Part of a small language model's weights.
Architecture: RMSNorm before each block, rotary positions, biases on query, key and value, untied embeddings, normalized queries and keys.
MLP neurons of a small language model. Each row is named by its layer, matrix (gate and up: input weights) and neuron, and shows model dimensions 64-255. Each number is 128 + 32 x the weight over its row's rms, rounded and kept within 0 to 255. Numbers have three digits each. A neuron's up and down rows have the sign that makes its largest values positive.
After each neuron's rows, "fires on" lists the tokens most often at its 100 highest values on Wikipedia text that the model never trained on.

L9.gate299:095127098107077144158100211144159116122149204096137115158196130151130093101199153108131143157107120119175155080114086136125119129154126121125155116129111098123143111080090094081125144103076139093172127140163219166162148125170143135109183151150082115124127136137105101113141072109115083146122056085119094094117148138096137152108147110141108099135183136121173143143133182183145147093155096054162156154099132122105126139164131127125068104145158116143168110095146113185151111091094181081100048174169109126096149122071116126183100161167115107138199174121130175080149124094096196097
L9.up299:077110108141127222147112159116123103137172127081104093122144138110117119166075158106101083125192166066171132169109194095157104139134090173130149149156130170138089081106143120119112085100091108095124093154125158170159109096180130109112159053098108165111145108162149096161114165142067139146080069122177106159123127130129069162170130216142107113167129135144096171161130156183108176183113119088138141106132203095148139134141125131164138155131180132138121138131180123154095141089153105105090074131102041094160102101138120101141140120195193118075140150082140129127126085129133134177
fires on: "-"

L13.gate272:114143134138043163151130142104135140139138194078191123080112124130137060141177130100121164137148187117126166141068100112109176195197113133179120106077067109115114101144132128205119138140119169138110161145135081096090173161074128117129081128121102144114127118130166117154145126186172152082170115124177124109143168117175204129128098136172135131182166119098142102126105196108130131093157060126124109106123142104105093132175167137152137057144152129185107151084113151125140120098110108086129121122142087115127149106109182168176110140153155098130142092137112137094135171122133143148
L13.up272:196168162136112109097139132115115122082166124108138104072153123079188105135186157133196129137176151081135094164170114155088160118121101154093110111163134153132159109154086127142191189154122093119174122102159123137108150124172115134131115123159164112135126084149044058121080094100132174190143130113176136101126145138116139121109125094155090136134118103103146156119138171056179058094128100192144146118156181193058140184135143117124187142090132145169147127117112077190033063108143101078177131139069179125145110126155144130092147150140099129122126131070081156118118140080146160129
fires on: " r", "am", " un", " J", "9", " R"

L4.gate201:177075162102066099094086180068128045162126094163154101094107132132137091120123141145124129145073077095150125100143074139124149139188094156087137090172142163155097115135088070058124145139105128124153122126076144127128132063113139068129098125111066102072122097091227148140114105096192124148156085167084150133091153176112072186174121143139105118128069097113145097109095168144150130120142045174152128111176099108138101130134152132102120127138174047104156105134114134091116097085136156112092152141124116093158144166079103147162137187113112139126178096138094141141079125147125144215
L4.up201:089090111079109094166087143102112080168115059085176148089062121208112068177176195166101164191128159080137107137098145132106175109161093092140104080137119124138133144149173155083154090143145139140102157136157097160074083154145064127133165107096154131137114136101147098101134136135125164174122113132131155117068116112139149130144136098176121129145078159172132076149170148153120138151224105151177078130119134128120180079134156139162115162128158104103158132149099074074142151069151119126095174170079145106126134121129087143090153132141052062147100110174141100108124096159125120133
fires on: "or", "n", "h", "ent", "y"

L10.gate607:173126144173132137139152126108137104123115070135121118174116082081074094093150171120129164172115119177187216094146144156070137149112154158185119100153163124108155117126132131178134151073167111167166136102138155172120126134171085097132131063115113116107177163144096135103121105199126097164150140108166101147174107103121165135113138123131156124142120162167073141126107165214114140124112125121121136150188103063150172111141126159154088095082134114107128081061098155144127181154125124127145134108205143147108140165057144063146106151104140100164078128143151118117141181064079168164
L10.up607:150093135106126133225152040136158123079118095112093085185121118073103149137192154134122184120121111111116155102166140073121075090140141105155115165147127116204154123188117146155110172198090059154067150133209160153140140068093107136140103170160161143148142135140078156115119167149090133116136108201161106145103207101138111146120090157103159158155170131144070097102068140126107143167143225129110092092143148109125122120131140137086091096129142112123138114149160080179170090193081090121141168186135131143130135149090109204132084124146106205117125145146127130165125123133103135160
fires on: " pro", " Pro"

L8.gate21:062188153109181142132139110116161110113055143059134100066153139174129080161116090160140143134141133114125170159171119187116119146161145156131161139116157097082152155160160093144198173084125107142157126128117123118174095092141136167164073183084133130063091137148061172075178136111076124173142151191116113114135078177138142088164142124100137099123107103125110080099104030107123170111127151117123137103146161137142127137145178107124129116127158126091148214120137142164150098114136123152102187143152114084091104084104176083124119097173121108125152071093127187155147120102121124119
L8.up21:145116192101161075169100148145091104160130107116152110163115120128093100135101105093110140093228127093048137065130110140202142145158098193089125116145146160114108136125109099117088188104153176116126089096144111143158144108116169116106191112198123125094092083118132126106191084140143138098147103159149132112101142088154148110052136144133137095074086145133118111125077138139117142136112150147175097126117190138112092135141126163127163147113108138122126165138172144056103092155157102152132123042142072136113175080111129117081111105136086071088124094118121090075108158160117084104
fires on: "oin", "if", "id", "amp", "ol"

L5.gate124:120114125095093090077122152066139140114157137147140073134075158111147104163120137132114146108128159115058125100142038162136192119168117204103110131130136147156175158154105134115101113121120098147132177074097172155130146139121134114081128145132131126101093110123172151154039064098164161128066108162098128142125158153143117107122124141094131137138145049122071153122121148115175117163079171161075094084096122064148126132166143173128121041121148156148141115126125170073039093093181129145122139092108150125126082206132161084115148152104131157123135108113138168106102102140057107153
L5.up124:175098176130172115114160107093110088114118137162150129096120117201130119124079132117055057095172087122133153061144143153109108072059116165125141092099105149185122072138119131135071141171118075134085182136131096142164164165127088145085131169105145143135112102140153092104104159128106157147131133110118121065102126129108152168138101169170119102167100123097196117113143159143117091121131087141144148099124214136124122096103128138178122162100057119079088095150168119079144116102103140134094125084091178160176056137197156094110122108182177132129095140131063160114128105107122127151
fires on: "r", "n", "p", "es", "y"

L9.gate638:156132147136015148149137179100103144099134083123096113125132116155131158159170116084150142119101139133110167125125060125151076101182063176087161160078170131137125145185154144122153130155131146144115111090089108156093150126109135049158084132145137202049137122126122105135128157122131129163107140160093093194128116136123152124148172113146129116161102104101124217170146134125098059150106161168087118133153156154103180062108148109183090163163154169165196127106139141062140125119155105131105116128177081086112156107141108121145135092081175090137150131133093093059116130147080110148
L9.up638:174153103140137142138046131142080090137067063187109093091162147138164128128135135124043093191111112144114146121103143176111117085100066116170136153154126126142116053085124086126162159153088202182123134070138126100111091152132093079118108062075135161153147144072171077053118151096124141139140178122120151106102159138116123172080115190136153197140093147136068118114191117063124115124110134162146102110143135139099159085111103106111090116143068135108182150124113102080181128073102172107077097168049164182150100151145165137140102111129127147155092168145121087132127150164153105156
fires on: "y", "ough", "h", "g", "he"

L3.gate461:176143158131093144159126117151152131110176147196147072147235141119136113096158166153104134112133080108137134129112087148127128116113132106137117065133118194122134118108105178186135079139078131129117186151099076147161168113116078163140135143074076112164135137086084147157144162089134088135119123135137094165109103139109126133075144158145156159157174100110163093114076149157081068152182134104109197080075114128157131147112173137104158091236132050117166135148109140090101142150161152112140144110109088165180091127167122110124091123100158068174080148193099129081099131154214139143
L3.up461:172148155122128078103176101119160107116138128166129101113127165153127160096127168122096129125092105089147140158129078149150197136163154124150122165145109152132111092149144122142117133074112130082180190152138143156211148145124098101158137092110122186137173125110032134103104139068100168155127128088175161124094084118073182123168079095148117104178233096130103121197136142069157137103105180106130194071148198170167126097131128124108142095225112146127129115173167125122166116178156131171172147148116144064088164131149116088122110153146184160149048126138074158071104141146141128103
fires on: " In", "end", "h", "ant"

L3.gate507:114086106131060185101167122126168188133101109111084123166155124146089160078158128162095194150110074149139121129079133174164208181108087119143140113179166171113105136159152123113123152166041130066151173077136143160110099117152098098155070186098155077071092114132119064129144142164098097166140104143154151121111143091138112084116066115137156094129110114177107102122153154103143142104074128153145154145153130113203050136112132145133116133168080119136048124133096090146105116132092076096100103116166138107142108140125153138133144144112186161145127150185139144125134142136120129144
L3.up507:071134148189127118162140135130131161117136126083097148119105049118137096141055057162125146136131131202175138132161162183196105117159107146060081156106111118141108099161146159154126165147090084182119135179153149121121066118142138161093132141183115186119203091155147159176131121128136162172092196129141104141100158153153122098172087109160082136080115126099113162152122149190115164156159149102078138127119090154170101155066119154099112122113111178052120134086149099102114127067180097138131122111149103119121116137150130146146183118140196102137103071131158136149137125112131166110
fires on: " A", "erv", "ant", "A", " by"

L5.gate482:176108096146084092163150122129076169129116117140132160161166088143152147126153140105157142117135121153077249156156163151107140108084093121086172138141155138145100093118139099133139124140142126156121122116102137116162122107150128123129159110095091142093132127112130144155150123080143087071138136138110095108081117096106131135150088151087130153099138075126137149112065041137130113117091123137097106075114148132080170130151130095136135136059082084176078155156134057098127207073136159150155160029153155146088160083131126057172105151149150195154175119144081101149127145120088091166
L5.up482:104138106107131093168102173117090157170094101189139127133108138099137176169143113116140218142180128114061132097121090113100142136075137155136103074132134137126175255136110125136054115078123128163138058087090153131082173149103211129096125183160138182107173093114123092129106110132210099097145123078113141100113151058148112133108118107132172135125062175118157124123101137104170126123114105165121126128125132135141174117158139154142167105079122132108134173060135044094190157095172088129142157067122113172130141067121117076083144134147148139163122118123077121121152087134075165142
fires on: "le", "am", "ol"

L10.gate658:085100100066105112139133129146108128126115157097134137168120091091137091151148046073157137129108113094183139139038209157177169131118116136081134113124145164140161118150119062143123155156108128113203135061163154172179095164168148150151166186152120207095114137126072075150176075170121153124181133126122108158121103133097109160110142106096062090160102160183129095073111206080096122153130148129077135159098079157126111135114173133143123155076163164089169109094176176084155124083140156121108118118132174088160130127075094129129136074176133105109132160120139092097146101163173123103
L10.up658:136116106105148111128105181140175138147162086141108116156129129072134123090164102084113103134149121091123082198054172184105077157091119126129116175128087129115166148063084093176147145129073098163109127203134166150131112150103110120135189110167138144080133122102138060113103159121145139137084174149166142120093108092053138108120150165122106073116111148096189124162153141106082124150176087083171159141099155157143102124144170082202137089122198133071127125154141110133123145106121102171169119177109115169145128100117150116122144127099068156121153140052083127141155067161129158154
fires on: " of", "ed", "-", " that", " when", "w"

L9.gate189:201088108105127115117121137150120216169156105144136181095146116127147114099120175150105110129118123145075089133118113134161138141101118183107142163133118141110157107144158139101200105173046184139160093101152097128101114110104114128143088141097095110084063094140142103158137136119183105149122158133103106161148148098083124195090141196124135127156034065113080233144137060118139138178192120171137116146137108088146124168198148154154116121162128168175149162138113119081146116136158171166130165095149099078124081122171146105130209174140093096106072160121129115140182071134107142092
L9.up189:173099102103145155157186140141156105149161143071143115140133167174114115090129152185126124083050129146109131108117116148136106076125147140103128182102102126141152086158164106077104088149131105140114176121091146189104172114197123134060138089183076121159082079108120094162142062139150118090094080078136128098123142096179121118098097099127107125163097098116074157080167164106131114069070093091081118095116067142129178159128122173151122150186154095098131158082069138181149176078151104136180130154092145131101133149138129125137192170149124123144090082138116106109138115160118189146
fires on: "at", "est", "un", " by", ":"

L8.gate341:169116118155124110106206122110154186099102115108096091096133133084126113143160126056116123082173145079124189114193114084101122127146133100153170125120126089114184130144130170100098140101162103134145094137125193073126082051158093123138086121113129104149174128125107077146115116150104134042131118151063109112125099079080181107126143148138159109124155125139149133097179063185105069169099138094110089144113151109091145127140154157102151109142090115143099140168049164142166148114146160128145135089099115156113107086125130172097118110078097144128097155151104135119095134070115109148
L8.up341:178125100129124104102173155135150130096155141115104142087136119086129134137129135055151129136153113153085151145126123125146065132171168118119163130131090176110139160109160096109115105140167138116128120132133112131101081127111166145143183202078104154139188098102081071126056139160135185120160144098125178151195162093127135117159135176121150092141122211085080189080100117097117101162177160057111127163121107175066100108156141156102122154131055135130173121101096149133066064102143071115160128119065101164116127116100053095094116139122079100138144114103119149115146081111141144223
fires on: ",", "4", "am", "3", "ile"

L4.gate273:094123148157081172182143144132165105132070085103144114176177151125102094103175160119127150125098133078129144089070113064111130113105137141130105154153110114124181132156085100057096101107143153068105172133193195152147150176119098168138107107143115143104096145076104127100192132122105076149149180089103110131129112142103132120100164131078143139116107142113106181126084152171164103093068138088126119156099060148128110190091146133094132145084122174151165103065110111145145112105053156147102114187121103114156135168130129158176116124196117086161209098076142133080161089171123136125
L4.up273:098096139100186102135127101115066168158164180128008069145140120073112136169082158122095149106132170110149138138127124138135134169131104154112166099178136129102135168142147067147099062135147106098129129137104128128078171103211087058141114130066156137156200084150114097125106177178158107120086160147151151137081103112104129133147125178144095146139121111127098106132130148167071152144116174106188137076098115163204133156147141166160170162171108136134096143116166103122091151120144054115102128136114112112141148123137137106113132071081141184134129127097138165120077064108104144144
fires on: "-"

L8.gate320:090120154174143162155128179114188101133136103072134192099168143112080091158092095125103124200087201061182084103137105099121149140153109124149137133142131128081091158091098125104135139104134139136137168100121126086121084118170076110157150183084129121089166160069130223124201134167049147094108144114101106126164175079124153146098133110139132164118089166079138122096097135109116170033163126213128090136157116141119158112144150144132090135092106086092062126118145051103117145111107126155136131102092106101138143135098138151180139063092181139155121132134137156129131125099048112142
L8.up320:134146074090096095114074127161168058123164134123117137139146128154072147145118121117174138141112099102162156155077113130135162199128112130147118146195092142106125151121150067109139137160138167125171179154075192092134108168135104146106106082102136118128106096153142175124111127128120144108109188150086189170069149121133113145152118069161113149125156196107128185141184087088158109099139075102147126144178135131101108144114124104241133118164127134160138123120124126150153133094159108141146138160113086144153116164118050128109223124169137153136147077177086118130061094128106030182
fires on: "k", "ark", "att", "ov", "ik"